Part of a small language model's weights.
Size: 15 layers, width 192, 6 heads of 32, MLP 576 tanh GELU, vocabulary 2048, 6.06M parameters.
Architecture: LayerNorm before each block, learned positions, biases, tied embeddings.
MLP neurons of a small language model. Each row is named by its layer, matrix (up: input weights; down: output weights) and neuron, and shows model dimensions 0-191. Each number is 128 + 24 x the weight over its row's rms, rounded and kept within 0 to 255. Numbers have three digits each.
Before each neuron's rows, "fires on" lists the tokens most often at its 100 highest values on Wikipedia text that the model never trained on.

fires on: " m", " M", "m", "M"
L8.up448:113148125142130084127139132146135133091154140133116119139144137075078181132125158132133117141120071128142155157127131112145086117137133166162100142118207135098095131140110090118130101139121097129139155119129128122128126087114065167145133150128144089117138108145091121111107133123126145152108110154108084138185147134163117108134131139149144138126123071164126115140133115125120128114122133131150150092140173110107102148117148141113149141087130147163150138109127154107144130130157154120113135152102184164138129110161125172054078147123083099139096130118133100096137147110106158144
L8.down448:126147076149121104123113141134077138093141138119134124141143137088091152106128137132136144107147041113140166153116139114131129142109149161113169137149151137114061164120119122129165098147121123099144135133181150123125150103186098174145124124128112138098166133140112133168128132132138124133104131130149147121191102162130078121112140087116157116136108104142133136129081100106139115162142172145111149129126112144144116126082143133090135149156115106127121151117156163136127126099130133141114129093105139135142085119148139137109136126124067042130123142168113090117118141122149145128

fires on: "1", " found", " bu", " r", " "
L10.up371:141115107129140162100097134113143140145123156098096102111155111098134117178133120151150089115165127113102117122146117116108124122136123151136186112153111119125115107077168176130158123133176097110114156130150108178091126112146160116096123187105123117106144105165080124130149116126117157106144140113106121088160130150138156153135148140141112133082135138173118103090101123087170135102110101103117150073168107177142137140126141151147145141115108113139123128135125105100084131109149140120123122136128100135141151133124104197124118127106117170084119135127136146130124184105187115114
L10.down371:123149134113153152169112123117170064110163143130129135129140126114100140113135102132149159095140119176142139112132125115149110111127175104097105172157120078098111177127147106153108118113153116159095135159128112172186164143145125129165124084128138143096142133115162108096154140076144124137156103120140108144144143151115126105111123130106116117089122153126138142113166110160149138120115155147072125123058133139117158118151125149136108127108137102178107142126138141098145108165128141094154105115090095112128174147103132140119116159103139108078077113123088113146153126115094135115

fires on: " ch", "em", "arl", " Ch", "oll", "ch"
L5.up328:095137124148090110166156111094123111161104137059124112147144146120132172153119119138138140104083162102076122115167152115118147136162115148154106130083153127112123091116106120147121153123115119132140152116116141115140085150122120146139116125166082134130156149150070097165104123154133136138162138125128117109181132085139099133147121127118154133153121108160173110150131160111172129090164095143140139109112161120074133142096170138132118093108158123122134130134086146161087077131141185135156162161135120129145106104140142117132123137115126132128132116083129132122117088101177109150
L5.down328:124114161130139116122086166134159093104111144169141137129126111101076117104165099126118142143131102128151130178144163141128126102120182154108136127132131153128141156158118086108162131153129128127120140145181108182113168101086141119127114144117121108103158155101135108081099110088124100157119149151107111120113106127128144129141168127119131155115140105128114136144154131127130134134097170093164138107111158145119174133131098138079096100141123100107110145096123139123100132098103128170063109147097126150121128107106120139087172143142140112154151169103162195130129156101133083107

fires on: "l", "el"
L2.up414:111164114122147117135114113143088143145106120119157109129112114137127125132123185121094152116103077102171168107160134109094127094162066141121137153086132155129098128105129123150100164126114094113119080100151131158156128172129119115119114158139107188089138113161108124159107094122114116148141162139138128140124138138108110115108096089168109169132154128158138130102087158122159120101118105119150137107133132116156125087179148112127155157173121149144091114161108120131162083122132125129108140121121109157157154107154101171110156151122093139169159120126091097157099128105139129153
L2.down414:129135127147116141124112142114154124108113135129150132112139108113097154047094086152112086167128138141132072160150162114128111142132141116152123137135107134132151156142146118108179113194123135140110140152136118162134132119159113114147154096121141170121117108077110156118142168183114122147121121096126150112139126106132119114090117158121124118118136129101110119124126181136114113150140147131112111170132127116113097131111087096139167102148184143122117121157082139081154139129105118132117162115085134118140159105150135145164120149094134151104137063097149163149154112099132146056

fires on: " app", " rem", "es", " cons", " rep", "ing"
L7.up540:130115151209131149106100101118149128095116156127138136118131121141153135118107132135108137143143094134163141111108112111137162119117142127098095129113137106112181128143113089136101151167140109134143154113126167151123132139124114115163087154129153094110117096142135108114119157116079166144105147132069097128160141171143116106084136099182136106130147145124113110073137143136105135187136128161108139127137102133126130133066132102113131096115071153136122120148136139146113117097159171176132131109111061125118125165111113172123167117141101100130089121115151135148133131170143161123
L7.down540:151127132139130100114141098125141119106119115122133129112107147107147118104099141110078127111157121148076136132136165104170153155120142159169117155142119101102128146135132124102081141149109093156178117127169133108141077131135124112121150118128144124114125137088120114116080162144087139117111131120098117152153123153138097075124104111116113168151148164137152113115147131161145144162149138114179099139102122108133105094113153109137106088126093114130107131123118192117103141122150101148124135110097127139134115114152137193158136113153168168128109111095138156153112062115175191162

fires on: "l", "ol", "il", "urr", "ell", "ro"
L6.up263:112136141140179139129096075141123121147140121102146118121135134141128122124159192166137112158147134135120163146176179113092124147158113177101132095166111104137095093136153146158097174120135120151106159102153069132140119122111120111064149146088129118114143136104125134120161128158128106115117148102158122101146150120175141112111152130150125139096098167139111127145110114152134121109145092089117134120105115141088121151139138156083134118105116161103143160115097102122134091117121168112099143149150107135118140088155122126125104162105130190100141091116092163125108140098119122166
L6.down263:168057139147109138138125140141101088103106169140158115093159090111097145103148124172111137156137129137101105088119122135159179153146146108135116127138121141114104120168126142124116088188146193097133138141153118137134129131110085164105120119147176163064151134114101132142097139105135136161167127107148111153122096097107107100148096116097111138117145145099171122136123176116125167129117104128135149148142109120107116117140126138098115117166167072129102130108159105110129125083108122086158122138164157132140146113092139136144151091121127141110119110137161136147137118113163117121

fires on: " r", " R"
L12.up497:163126109113112127147120100101174146153151130076147140142133125111117098130142141116142116134115137101146117107137108127108108157136111160133169160129136106112117094079130164134103147133125140155072148131131111119093057123139128086097147126133147125171123119106124110095134145185154104121168106098138142129118118182116120103111168131132129097111117127157121105133123147129155164097150149114144102098092106141149126107128140152141103159157071151114082173142134142125124155112132164124137131135176122112146127112095133133171089130116082154099080137145168187151091095123119160128
L12.down497:137109129133120189127142137106099112135138103147144104093108121129154095112093143104121192124114114121107158137098110147139160067126147128112137125187094098119106167104138170189160169122126081120126137162143101136074120129173145138144116112114161116099130105104122108104117124104158152129135104181126116128108104123116162172110118140143125116101151138119122137146104133111136144091098128133140142117115144165119109126150135132172075136155141139090138100160113118149117121147155135127078106148132152152126123155135126104083137125156188158073128116114090121127143152099151159118

fires on: "9", "es", "a", "6", "ae", "8"
L6.up45:171073184166137163093122093112142109140107106128134162150113104115158131141167120080142110140154120130127140110130110154113133105128127128078149101133114151152111127119132138104127146142112147148103111124100101149123110120149165159123127134102085113133080146117139137137119168104121114161119115117132114108118127123135129131158125127141126127123107153198131111099115120118159150097158160174108116139164094203190176127142121121124127147091114094100137139133145148117163102123160161124089132128120114132115102108102166143100081117124132130115165132121113111131123083169091172072
L6.down45:133130138094174123154142118104160126155141075149158151146119150118126163102153131139169169147153082113131131137165127171115155122112112146120102140157135143114061140098120092154125127126115155101146136135160117124068159112135167117105165122142131158135122128088118142126167092066098126127119085193127125143188138121164059120101119100082147117111155117113137140164135122103095094146104123059127123143108121137095127156118111141127151109115125118121103123102123164110108119148129128111134098135124157128126135160115130129159144136126101132117162121100169124099134136128148149153

fires on: "g", "u", "e", "ou", " |", "en"
L6.up247:136107097151147140147101126117133120132102111087157108115142112122143102108136146098086083125113132135125122113141132165121139107127123130173134097124131107144128116178158137168115122099160129104107111134119150131104059124162070119164127104131130110104115154117146102170148169106111126119119161125135180102114118124153132083063123129164158150148140142129132141128128136153168149108129120127084097097132129164132127148116154113142116116128126142115148103164110118121132111156133146144113102115106150159115134125112096161163176152167131064124128198135095138166093105189143103095
L6.down247:113146151102132131127101114152108153103104105162126125131136114163103158119144123090191203131125116126120172146126170113087110129134109140116120134109143122110105123126129160129124093160109095103103139081106155128136103110099120127090124132109145133088125139090129182122128095171129120087152123141127126147131122120148149146156154158087078131123177124126099103125169124134124095086123134140133162151103094107088144150176142139107170121136136158135147112101115117136072153158124157107171131093151122141119153125119135175124115140114181128103096116177121123085108160118122123131

fires on: "ct", " direct", " May", "ug", "ate", " Ind"
L4.up40:117145136147119125133144141164184154159121116138118084101145125136170110151178154145199117142114089144128111091084130108126143114128137123151161171143142144125097165110156144107133092078147177131136098151108161101112139117139129152146135147139138108144112093137118130124092129135128104118126134123111129127101083108159079126154144121171163133120143160161180118145096099150128147129138124118144123120121161060115128150165123110115124144103159106137134130167112140127086084118163150123139147104123151142077107150105132075101101086112114125152129126093099126130100113116118152086
L4.down40:075164086114141130150122125106085150138155147104119133125103106150143157120135105144125136120100143110133099135127109104124098127117108186129113158104150124126104135133119124118157117075123078131119139096161139140094183113126168120130152129093109119148131149058138107158124140135116152097114136161173112133116134104123111142118118129110124108169101108110067168142123134169146107084160116118137157130127176130091130112096150149115118124116150154122175143159126071151142122158136098139147092138095145142171156158161098136112139123138133144147174144124166119109116137113077178116

fires on: " spec", " desc", " rem", " dist", " trans"
L2.up317:133090154103130116122105082153160175138149125143072147148094130120129146133116136118150101137098122173115168114160126111183129126126159137122147139120103169113099120149136113132135120129109118147185163125118150167106119137095098110126157135120106081156107116139132147143130201164121165147136128127160135121169132152118121158133122106103106116149097149140128125095143112115115096121102067168114155134132070160135129158117120142074149112099091186149102110100137138141097129136069136083115106130122099116134134127142105082161130123126137151114128105137167114168146117135118125142
L2.down317:099127126134108131139125109141157170156138120106126137123123129144142126078168146116124096098115095137146146144171128128149098126157119140067110149104160191150149133108098162122095121122100126186142153083124153146135112115131123126162063128126151116131127124108175126130150126145122174166120135149129128119143162147129109105133119133112129122132112121123126104108110101119126119122130084115083117150136163142152106152162149133112114147086137130173120129104146101154114119145081148121129093122136119140123134143150122130112091113084097143063158127108213106194117115160129083104

fires on: "g", "^{", " part", " ag", "l", " same"
L5.up152:086093126162106113131112146153153156119130165137151131122149144108132117150162132138134143178085115155144109137138093138184082137120123108131102111097155110126109141119151113182091154140148135124149155123117107158102125094088109128135167149172148140115118134138095132152120153139118136086119100152094134106129154077174074144178126095187135110173149131107122115119118118137120138106112119128116149158101157078125128121104145104123122173117086097123162137194097136100161114121154149084146125129084111100105136144112143103114103128134113148102134118126096130132093140122133143161
L5.down152:156130142153136107080136116075147081136068118086128148138126119112127134135155127161076109132135153159106156135145121120100089168108133158151111101164155155113125158142102152098121137137169089128108117117166120085157073125145131136125089152142171151143151183134147114149148138108097123129132153143162125141180102124105118112129119148123145149104090076140095152120137116122117135132141137181136123141102119094120097110129104109200144110095107132141102133149135120117101139125134155168107140125100137111116156102143135087154151153111128127126113153074106097147154166130139122121

fires on: "g", "e", "k", " Gen"
L7.up151:100157119154120150102128144113119139174150134116121169103110128108151170088125141120149141144133109144114117147144147144112091115111140151121086134132106089104164136170112139124092135090085116162132085134091151099123133163141117117114133124179123141090115147134156122134156154146110090117108090171124157121142136075168141073139116094109118156128115108141103158115202078115141156148150083113133114137179129130104121150179130138133084111157121133112140103130135100105154117179147139125125108113110128163170142126136121136147169091124148140132131121132102123139110077161102131097
L7.down151:113139123106130130133167108174117131137095141109113108180122080150080153144142076163140126106111123177079114118124131130111141104135138121124127108107143108192144170109120092133122077156134118106110130175153132181124118061120090128138118096161124095122104136110153161141146112113142135130141138110162127163173084106137099164114107173107087141144110110095116091114124137177115127105113145132080134137122144126105111100148156125141154121140122179135140141136149144180139163134117098147130138095149147152139159138129102093128128097125143090157119115125163105149147128117144139114

fires on: "f", "0", "ail", "all", "ial", "5"
L10.up485:162132153093130096106111153151111125124144147110104115179133122122148156135080137158139143130129110094148146137069160118135111123136138152114099126145158106165124117107129078147136139123136122111146155107136162123103096107161120126115103147127150116114125113121133109133139070151093108083172165160153095115094136144182134174154085159132162136112100091120148126116110100083123124191132114122127151147123154139100155111100126135118133126123139107080098130093103146142140140153152140152124145173114135137150100100121190052160123137112123103123100124141093162153137116116159137130
L10.down485:140152161084120101137123101197131129111119126112146164120117117079102072124178162147137078104127138147135116096108136124136108122120149119099126134128129086135118134108122136132092137153123118132104140120182111092123134151138144115160163131194113116165130059168100139166127136095124109131118138125130089143109177133124081124099159132101130147095126143069104134149162147134112144110170128146126147142106079162117121109173083156131108147134108124133090133145152169171142140122129127131126117107145096103133132114121185129145118124109134122122113134129088132164149147172127120132

fires on: "l", " L"
L2.up560:090154100135128130166129048163127122155160124089133092119130126142113148121148137131097115126093127133116157150095118120138115168157148186137116175141109154197125127131144113123102143152107101134156113128139161126167132140072081125113139126149118116102135100110080120139106107172134111124140129114144101090122132103142098138155101139156157100077097150147143128100135130143134084129132095102141116112117138123115106137128123138115162113153171168141107130127098082124156114126131083154103161122157150135122119117153145124197117156080117138150163092109122123138138101113111165144
L2.down560:125100156141131121149131141095132141116160165124152099115128088133121093143129107166093125142123122143147122139122133108110147142106120168129122096116148142096127133127128162171180119180124086144089159125125116163129104135140088125081105141102126175128136143116127160116137167138130158140146134077112120099136126103134156078165105140162133126120143099133117156163139160142112137108084137110136155163149108127137104117122101159130119134160112156096081159132088112063196097113144108100044108118158113149140118097125144145149165146117141127128123135109114131152094128117147155097

fires on: "at", "g", " G", " g", "ut", "G"
L8.up287:145142128160102139140119131151118151136122105161143109109139096136145122130135192122146176156139158106112128119095135154102137156131131109115117121145122150115137144086164126154120111057119105142113095145083142120137085142111095128131138113123118131102078131101141083125148140123146124118152138124134121116139107165175114172101152118132135125130150146136085088130125147147111128109149074133141115123111112109117102120175144089158150118059119154144134116136095109097112122159141136131154156120120158125164129124159116122099153129109086176070129096107206099177155154125122099144
L8.down287:100117150079121121135100167113151098095115140161160150118134131123117101090123153149167147122154152099129074110084172144145131126144106129171119094146120092142098179128149115125138159131097133101150090142133114118130106138169114104100125123110123156111075099116128157111157122119179164115175125136121161129103085196130124148122127130122142118096138109087110125120126196157149129115127150132139130110094139159103149130122151123143095159102126152103134145144139132095106139087146147138151110137151189122163128104122108175104133160110114133125089134111140115079124148097132122104

fires on: "ar", "man", "n", "ie", "ome"
L5.up141:120128141130145118101071142139114130112149166121159124144119140116122137136122137167112114133132126173124137166147148136137100112083114109077117161133087130169092121088123100135136083128133125150094116141146145139155181142142139160118171125147130130159186129103128090100107076095088115114105123165133129151143115114157116163134128109124136146098167087168082131132110147139148152099120117123170116131129126211123122170112154101161158128097132063099095133128116107116125099106148080167138142152131150127166133117124105139130145110100120124122097106120135146142164137147104108116
L5.down141:149105117169117135108155142122145158123142134146110121111147115116111095139109151145109141140141140162129110128090080149131094115145153133123093141135156122131165180176161101145162155134102137154140104137123126102121106127113123084102163089105154131128079146129112096139154129164107104132115146144072128128129161161125123119103122129147072103082104144140165148163120131126116140114121117146158101109144081096144165131135107116086159152203180147089152133135129113128169136116092145120165130139111082092093133135129125146127155151174091100101104121122115153150098122088123141116

fires on: "es", "ic", "ac", ".", "other"
L5.up437:112104121117138159101147080141110156181127132131091132121132141135149156113129139144142125084138138141108126138095109137087134113157087151108134137139120132120108120092126080131153147097138116147145122128102155151118122091122144126129108109143111116146113093101150130125132102140138141166110169144190138127106152169128116140119110102118064170149133078088122162145130151147110127157121084125125105122137121174140120115124163164174139161192092132130110151095171116148174140096153111147124104107161113149112094054155139131112117126127109138084146163169114094135144122106095132133
L5.down437:123123162154085119128166098155122126140095128094105109149127167130116123156145134134137124155117086118159161150125100122134139114185126172105118136123127151113117161112126121133102076122113156158095071076163142092122136131113115123144132155130084129157106147113134138189148107093117104172170119115109139129113147134160089135129124160103132108099136116153085168143142108102114129128133129137109174111116109166082121132180156138104108145110154122143133158129162129157120107104143173142135134118118113105129105132126107127139131117172162112092134103102108080167077128159101168158

fires on: "en", " th", " gen", " g", "g"
L8.up541:120144148077101137137140120112163145145128131133151079124137127150185107162152160131169139100114125156088116116104118163154084124131137115141114090113132105127124163127133135116122156165139114155132171152095144130093075144116105124111132126046158103134114079143133119154104130076101155134092145142128157151116129144118123147098153164091125128128121145117122116143139118146142172132132105175132133107137111065134106146139133118161126120141108150154133084140084111145113111134124140118109098156092156171123096086131134146140133126134088160170119133131132105098130137132118209137
L8.down541:142102128142119175124084138130137164100095099119083088154115134136140140115155113139101057153155126149116113135126126156105113125091173140151102178123123111118094078159136132153174140149100142113097101114125128149159151179108170104144169114175107098107095123111097115121163143133149095170135133122090110137173126123155092169114109114128155146121147117151104123084126136112140105114132132116129146138175156165130122150121106087110131110084132150118133152124130150086143095138097125180138115113122136101127148106134166136095111110127118129136147136148121141150103146172117110170

fires on: "\"", "es", "ers", "a", "==="
L12.up449:118065128176099098076141112101102172138132109095107103162149122156178159115120118101146117124131103147110080132122115125111142137108130101140123148131097159128182140132139139158136123154085146105107154157123122121171113132087171099098133093125108159129136110142117121148145105171152129147123125153147132170140139120175142127146123158134124100151151126152122133126135108128097120098151155158132107137105093125155118115084109095165113158129125081132136128099111146118122153087138174141144134161124120129180069122123172125098128145073147117125144189120101126144098092131123138120
L12.down449:124122158099147100122119132143122141127131129139127137101139116140093109117133147135121147120120135129162144154141164141118143106172140079098158103158133127124133116130133141116116135133179116135124102146131067207140111136145126105143136139162062082137124099126133086137134123179120120172109094194128165122138120141107156158109150157085127127100113142155181104117131132127139102152086132090114128087142144115157114144138134121080154097134093137179124112079148098128171128142147102107132142124052138150114123111107112121119113124125075140084121150142125144111137139143130113163

fires on: "op", "en", "g", " ass", " g"
L7.up423:168135129136100116112105125077139122175120118112120150159137118092097127132119141148143165170126120103097092107131113123184105175089119126106122163128123114122141133118103192166107159103157122142159114118111086142122112120100089132140152107154152130129146092115111084102139104128141142122132138142116141094076136091115092091101142179148134129110124134132155082114097129170095145115149166170122124120107132141084115160123138096109119143131107120129143114133145145161092125143071150146133069108153148139118154125147091125110149136139122137153113103149170158176132148146131171154
L7.down423:172106124113150113112141117136159113128104125087138130092148091142133113135164148131106142142109129193130148144078131128076176134115126093158101133140072114124132170168147117179174170078122153094087117115148116148070141152104147136137194102111132152152114146172120133110124093160146125143137164142165143114133141117117163105142111112099127104107130077108108146156154136110083140099166116128107095096121127171112087127131152088106140137112135118102155154109139146157137145106119121145126159093127133109132153120123135127094130131142113119110131149116136137128174131153126105126

fires on: " g", " G", "g", "c"
L10.up108:128104132103064120139136117134160113156088143103149131147136118113130150144125187123159138121161178123083153098123149138153114189099124137110125127135086085136132111121131106112125186135148100118110141102152151139116146117140133116079109116109128140121124158082099102103111121115114139142099113119151155150182114132126147162121120126094112121179147173149104107136127119148124123121149096162135133116117145133084099089164150131133094144100156095123090084134119099155073151151098131113110125146128135164131156113147125142103161119141116145151104131139145123167150152114097207132
L10.down108:109152135160136092127165148148110121108120095138101076186164142140122097103159112116162098142138118143120070142095131145085141104126140144154177137141130144129114149117125134170126109139094133139099121129103109123102129094117159130106165110166077151133100135114148116164162143126113101096104128152120164126086118112156140143142145104127158142114130100108105145117140155142111076163142107081143139133130106099117118123128172157109133098112134169148089163143155144136139126099097116136129140088156170071132089104084164167158130151147120122161105123153119152135166137101131100112

fires on: " ", " th"
L12.up243:109129126108123169130131065110059104117144125117163140087106108170147123154153137100152176129135082109111093119088141144131121130142106125148121158143129111111138117098140113124152137119074137152169119149159116129144146148117126132179158107083124123148120107136112119094114132112126146115131161123146105153118131148121165137120108146115126133134128134137104138111133130110131118123092160107109117154138142142165152105145110116182112108125108129154120092149157149151096113139180170110124108086121127160161137106159162140165107150128127157168078090105091133155109081051101161119
L12.down243:120083118151172128149133112136131121182107111134096140120081116124150151117115152139113122119173185119109090079114130118106160112124138170133105159132113140139133086163178166154088112114133078145116176092086128132155092097156138119141115191155137134117144103125128143119149143077107122152138110154116153116179124123164061137165125148103124162114143109109102134128130131108146132114120150148073132165121175137114145167131113117116118130124132107138125172110132130110156095107115120111145114124108096129131137115101127114150146154133128077092127112134156162084122146102136127149

fires on: "em", " E", " Ch", " Ed", " Ass", "d"
L8.up357:122088157198144128136109123129150130131145129107127142127175171123148134144128089117158118126096132122115120126135137142166162153144131111142145088126170143084150141113145141128114146102145102144147131061140103159154144105123137174132120105111115144141130104140133115124120120125088118130142129114068105110106095086098121202116129124138113153141095133152114121103147087099138157155101131166110095113109142106092121134144108130136149106144129118113163097128077147150167097098123191139155110121099144146108096151150158139068153124109164137136143154121147130106106127096185104144
L8.down357:145152124146135139111105096134122160118112079166116112123089118099146119151087149134133097135122161147146143145142089132107085120139118096144088106147157156101149129112154145151092113142120134065165175110161097117101130116123110114151105128139098116160169145127109123114107133135120162164124130126157113090142112125137155109099162152129136090113097081134139161184140127198109175112127117079117126126108133139095128191102126104112168140170136124121171123117117119118117143139150123175101147126111148107108133099127133115118083168135160123135117095110109127098153122161134132176

fires on: "un", "ack", "um", "it", "o", "c"
L7.up500:108136091104079151143133128105163110128185105162149148136115150139164123137109112121150132111117088106159116087126151118180097121082091148140171097102139129111150144149131150107126103125133156127186148113086149113124121109094147122109132127169166116179100160163089121092097157108158117123118094131111140138115066098144145117128153101058121103106154110134132154149109118180149137113139162147137161166105148120142114139102116126127146156166129154136105119124165112095130145164117152126112130133124104109127140101135116129143104070120142137128133143164107074130123150106124116119
L7.down500:124113102169165146102160114142092123152096100133100121108113122099116165133158114098128167133145152125138144134164134175047128143158136121112103149120099167138133148125080155120169146084182136127138094138115114164141123144142123092108106144097108089109170095161133122137143150131122166138103115175093117134151138166149097111103134116135140108167118121124107100146094149131120075133092115144107144146165122108167163135096114127168089105152097126134138128072105110142134134137126123110177105113126153148127123114133112115158149087123139128114112103121147170128114108168135119158

fires on: "ust", "e", "\n", "tern", "|---", "|---|---|---|---"
L10.up134:130144176158105123121144077132102137117164141129135146113086079111138127150129192156168143132141150133129123128114092141129102138138129127143134139129081120105123138089143121100078132128105161143108133119157084142170110125163167158116177110134138154128120052184108120092122124127145133121122093070098171099108123136121127102136065126178119139115146084124107165155154142091155154174146129128097120124146131146142136110119137151084082155113109137127141090131120125131161153114145120120124140170159096135128131171085110113123122132120127128123119096149144126126121136160137128118
L10.down134:159124142130114116142132110074155126163115140141125166111132161091164116104105098116091140173129115177114145099135168116132113121146136119106090148118146157081150111135151116128167126130129177165142082126155130126138126139140157112130125089171106143146148112138107149161129131092131089145121126137058125173147142103135140098135086115134084099135113147121091122126084142111133130114124094144129113093159101143128138094173102095097119138141087135120152100132085139136077140161140165131134101141123138132095129156148138129144169098094108124130138140156157114137129161161090187142

fires on: " ", " pop", "ä"
L12.up314:123100160086141118162122084112094094143097109141138132157125158190119101153140116116131158146079116139102152149094126115099131100106134155132157091135144158128118130125129147087139167144115119187141117115102134098136133142078104161178147129125091117149116129104105141121120124143120142157153164099130114107086132139110135124153141121124133156101173152101150119080118144156141169129127111121120126083138121089160112158144154126138146069115118116132126126128141123152098114167133168119099121127132149146151160086110135177087147127123073169128094118134160117130151126100067118145
L12.down314:134131175142115108130106152112138163120178125138132154139130088109117147113146150143093118109126140132130136075135134122186149164109128106138077131117151126148137138118127108106076078103130108157147115138107078116119152105122154087144105113112147096103174133136119206125171140122099140147177106141125137153131102138129101112085099109105108112124134098161122150139131119131125085148108127118120132172100173122128127121130111151106133119142118110100133122101157140135155155104155082109118120191092085163147112110101170147173162111131112099134117149131128137114120165147170130163

fires on: " m", " rem", " part"
L2.up120:095124137108095103128115109138162137097164153123101178150107122110110120134139155105121125127117103114142142124128088101149119160113129124118100126130153147103139131114126102124128120138100151178146101171169142092111123132108110121182122155159133173146176149117104136135124133138092133165120132095177115135193175171157123146142130109171116101163120127150102086126168095153110109160086099134134140120103124088109105160087154134119149137117096136167134132093103136160162118109145134128126151142089137103102099160142079134133161100145121138077138110081111149113091116139137125101
L2.down120:120113097127129068084128139117138130115128160149153124112123096110130136148098133122083128117142120145111154133164132164125140105099157124124135119141147138116123174150150107126136133142095124128162082141102082118124117139131124182148091133134113125104090146105128137108111121169129160140089093122158160174190085168156140114155129159130145126162077115195077095101135128110065114121082162137124168132113120139136128134136136149129155080118120161162134105066128136138153142131109134152099144127094128120089129144134094129111144122113154135130184125098146128125131162117129140143

fires on: "on", "e", "un", " a", "o"
L10.up572:122101128119101120094131156121109135103141177109149156117099152163153134127116159173106152118113098140126105108115155102147111125069134121069150145133145151158125138134107157115116126141123171114116146119125123132132156143113105147152138137115133139150090116135136089118077110132150101071116086166167124135133110084156159107130111059092104097146142164106115181134122102174137144123166086115099125177122129126176110151104124096122125123137106114133111102151162124144131137165116166128137114090170110160165147161087144144135153120139135095130115164161120101127114131094118149140
L10.down572:157143126121152101134099120099132114172095081104109167157175124074100140109147151131096131156190130122168132105129146083120134123169110123137108121081133145106140127143124083129124159144119118116142144142103114104133147147121137137098153125150143114139143128161145121142152143131087160155183164108126094133148127124110125144158104129118101144082103133198140102099146086105149145157066116123076136119125108127124131100117184116127085135133135157087117135137123133085101097149117113112141092152119136146149122110147147104102143148089167154110112121122136157132137128171140170132

fires on: " pop", "op", "oin", "hed", " into", "art"
L4.up149:119119152167134131128145085118147112155155106107104159108133106132135111157150151152127118123134123196115118082107145144103171096110133170134167142109073122178118171156180153112112133133113153146109105134113130113114146089087141128165100146159080131122133157112116163096121129196127148146136134136106080096126103132109146099131172146127106120114107130145166086085100167111096152130099144139090117113160144110119088125151150121115156123087128104114107161110168103178115127137143139101177121138143160118121137142151123137122108100116135115131152112144116122105095125138130092138
L4.down149:135153125127131126121089131104119146126109144113130116106162095123107120120135121130102162133191127141093105144142127146138147146119108114146119141149121079140123157087151125145118153121185141154132123142133128170123124147134089120079102115122144134113105146077119133116116108128130104148097105130103109160142126077098118107085142159121158128086170133142060119120142137162099139108119092122123107150149180167105145175145125178168136134140128116097165110120098121136142167122143147120127125118161103126111145156100103141180131138084160044157110113120139109081127150148130170119

fires on: "r", " Pr", " Ind", "nd", " from", " May"
L8.up468:072196135122104110106158126137162122162117141097143099122121076115110074129188139142134146127122118129082097140151124118103147117155088148158093133112146156093121104116133152109123149157121151084130133133121145128128160109154134153150116102125167100126146100113206113143132150118132140110160137093116124082140132140133118092112110152197140150108180128136146084074118123132174135132144126167142129128103127128134100111128112137128118126106175123135134124147103147107130129103174162131130139136137107157136095114116132068142115135150152160100117106136089121126155100143145137107
L8.down468:120121176076075090133114153135098093112135096145116175136052133142105159117102127134099116106077075114089122105170090136122112117122118129110110176155138146134161146126117143149110130117122138128123134083154113146165108131097155098114173154116116095134116104146111157101096125121146081131108157127166131147139145101119139171154153173122156110147134121127134167097112123142091113115100146145138135150117125149128153115093151080147124153151127149144145114127157170094163102108106137139145151100098147127120134139136125169171146181129113115130149145169094123136102128129125127120

fires on: "\n", "l", "el", "ust", "ad", "T"
L8.up291:113138118128139160097176102131119161113098154136123145114121077177164112133123170124113125154142095113116104125169080122121126152137129124170163159117124133105134115129163105139124183096160106111122118167112108187131129098140114078107154156138152126161184101153126106110119133177105099122126066130130129095162121148136124101137106138155109126091072096112118157137146136092147117106103164153125123136136156137105137131096122176104137158119097110147101113124138137162119142095094107118118133125091128112130126150143115118148142143147155096120190139120134148120080099132107150095
L8.down291:120161145137142132124124141131101118171145150105124137099119112142109128148092113144116135144145164091136111131161125139117126105119114115097111130164129124086137118165129134107155133089161144101079103180159138143165157154147165143144159129109130150124153114133163063105056110122128133121123136154120119155163130112111111132158156147130124111103125122144146123141124101157120157118104106101086121099159151130080148128112117081146084138153130109095048116111117087116105087151110122128086077154169125138154118122151142158145158144132094129147163176086124138148138152108137155139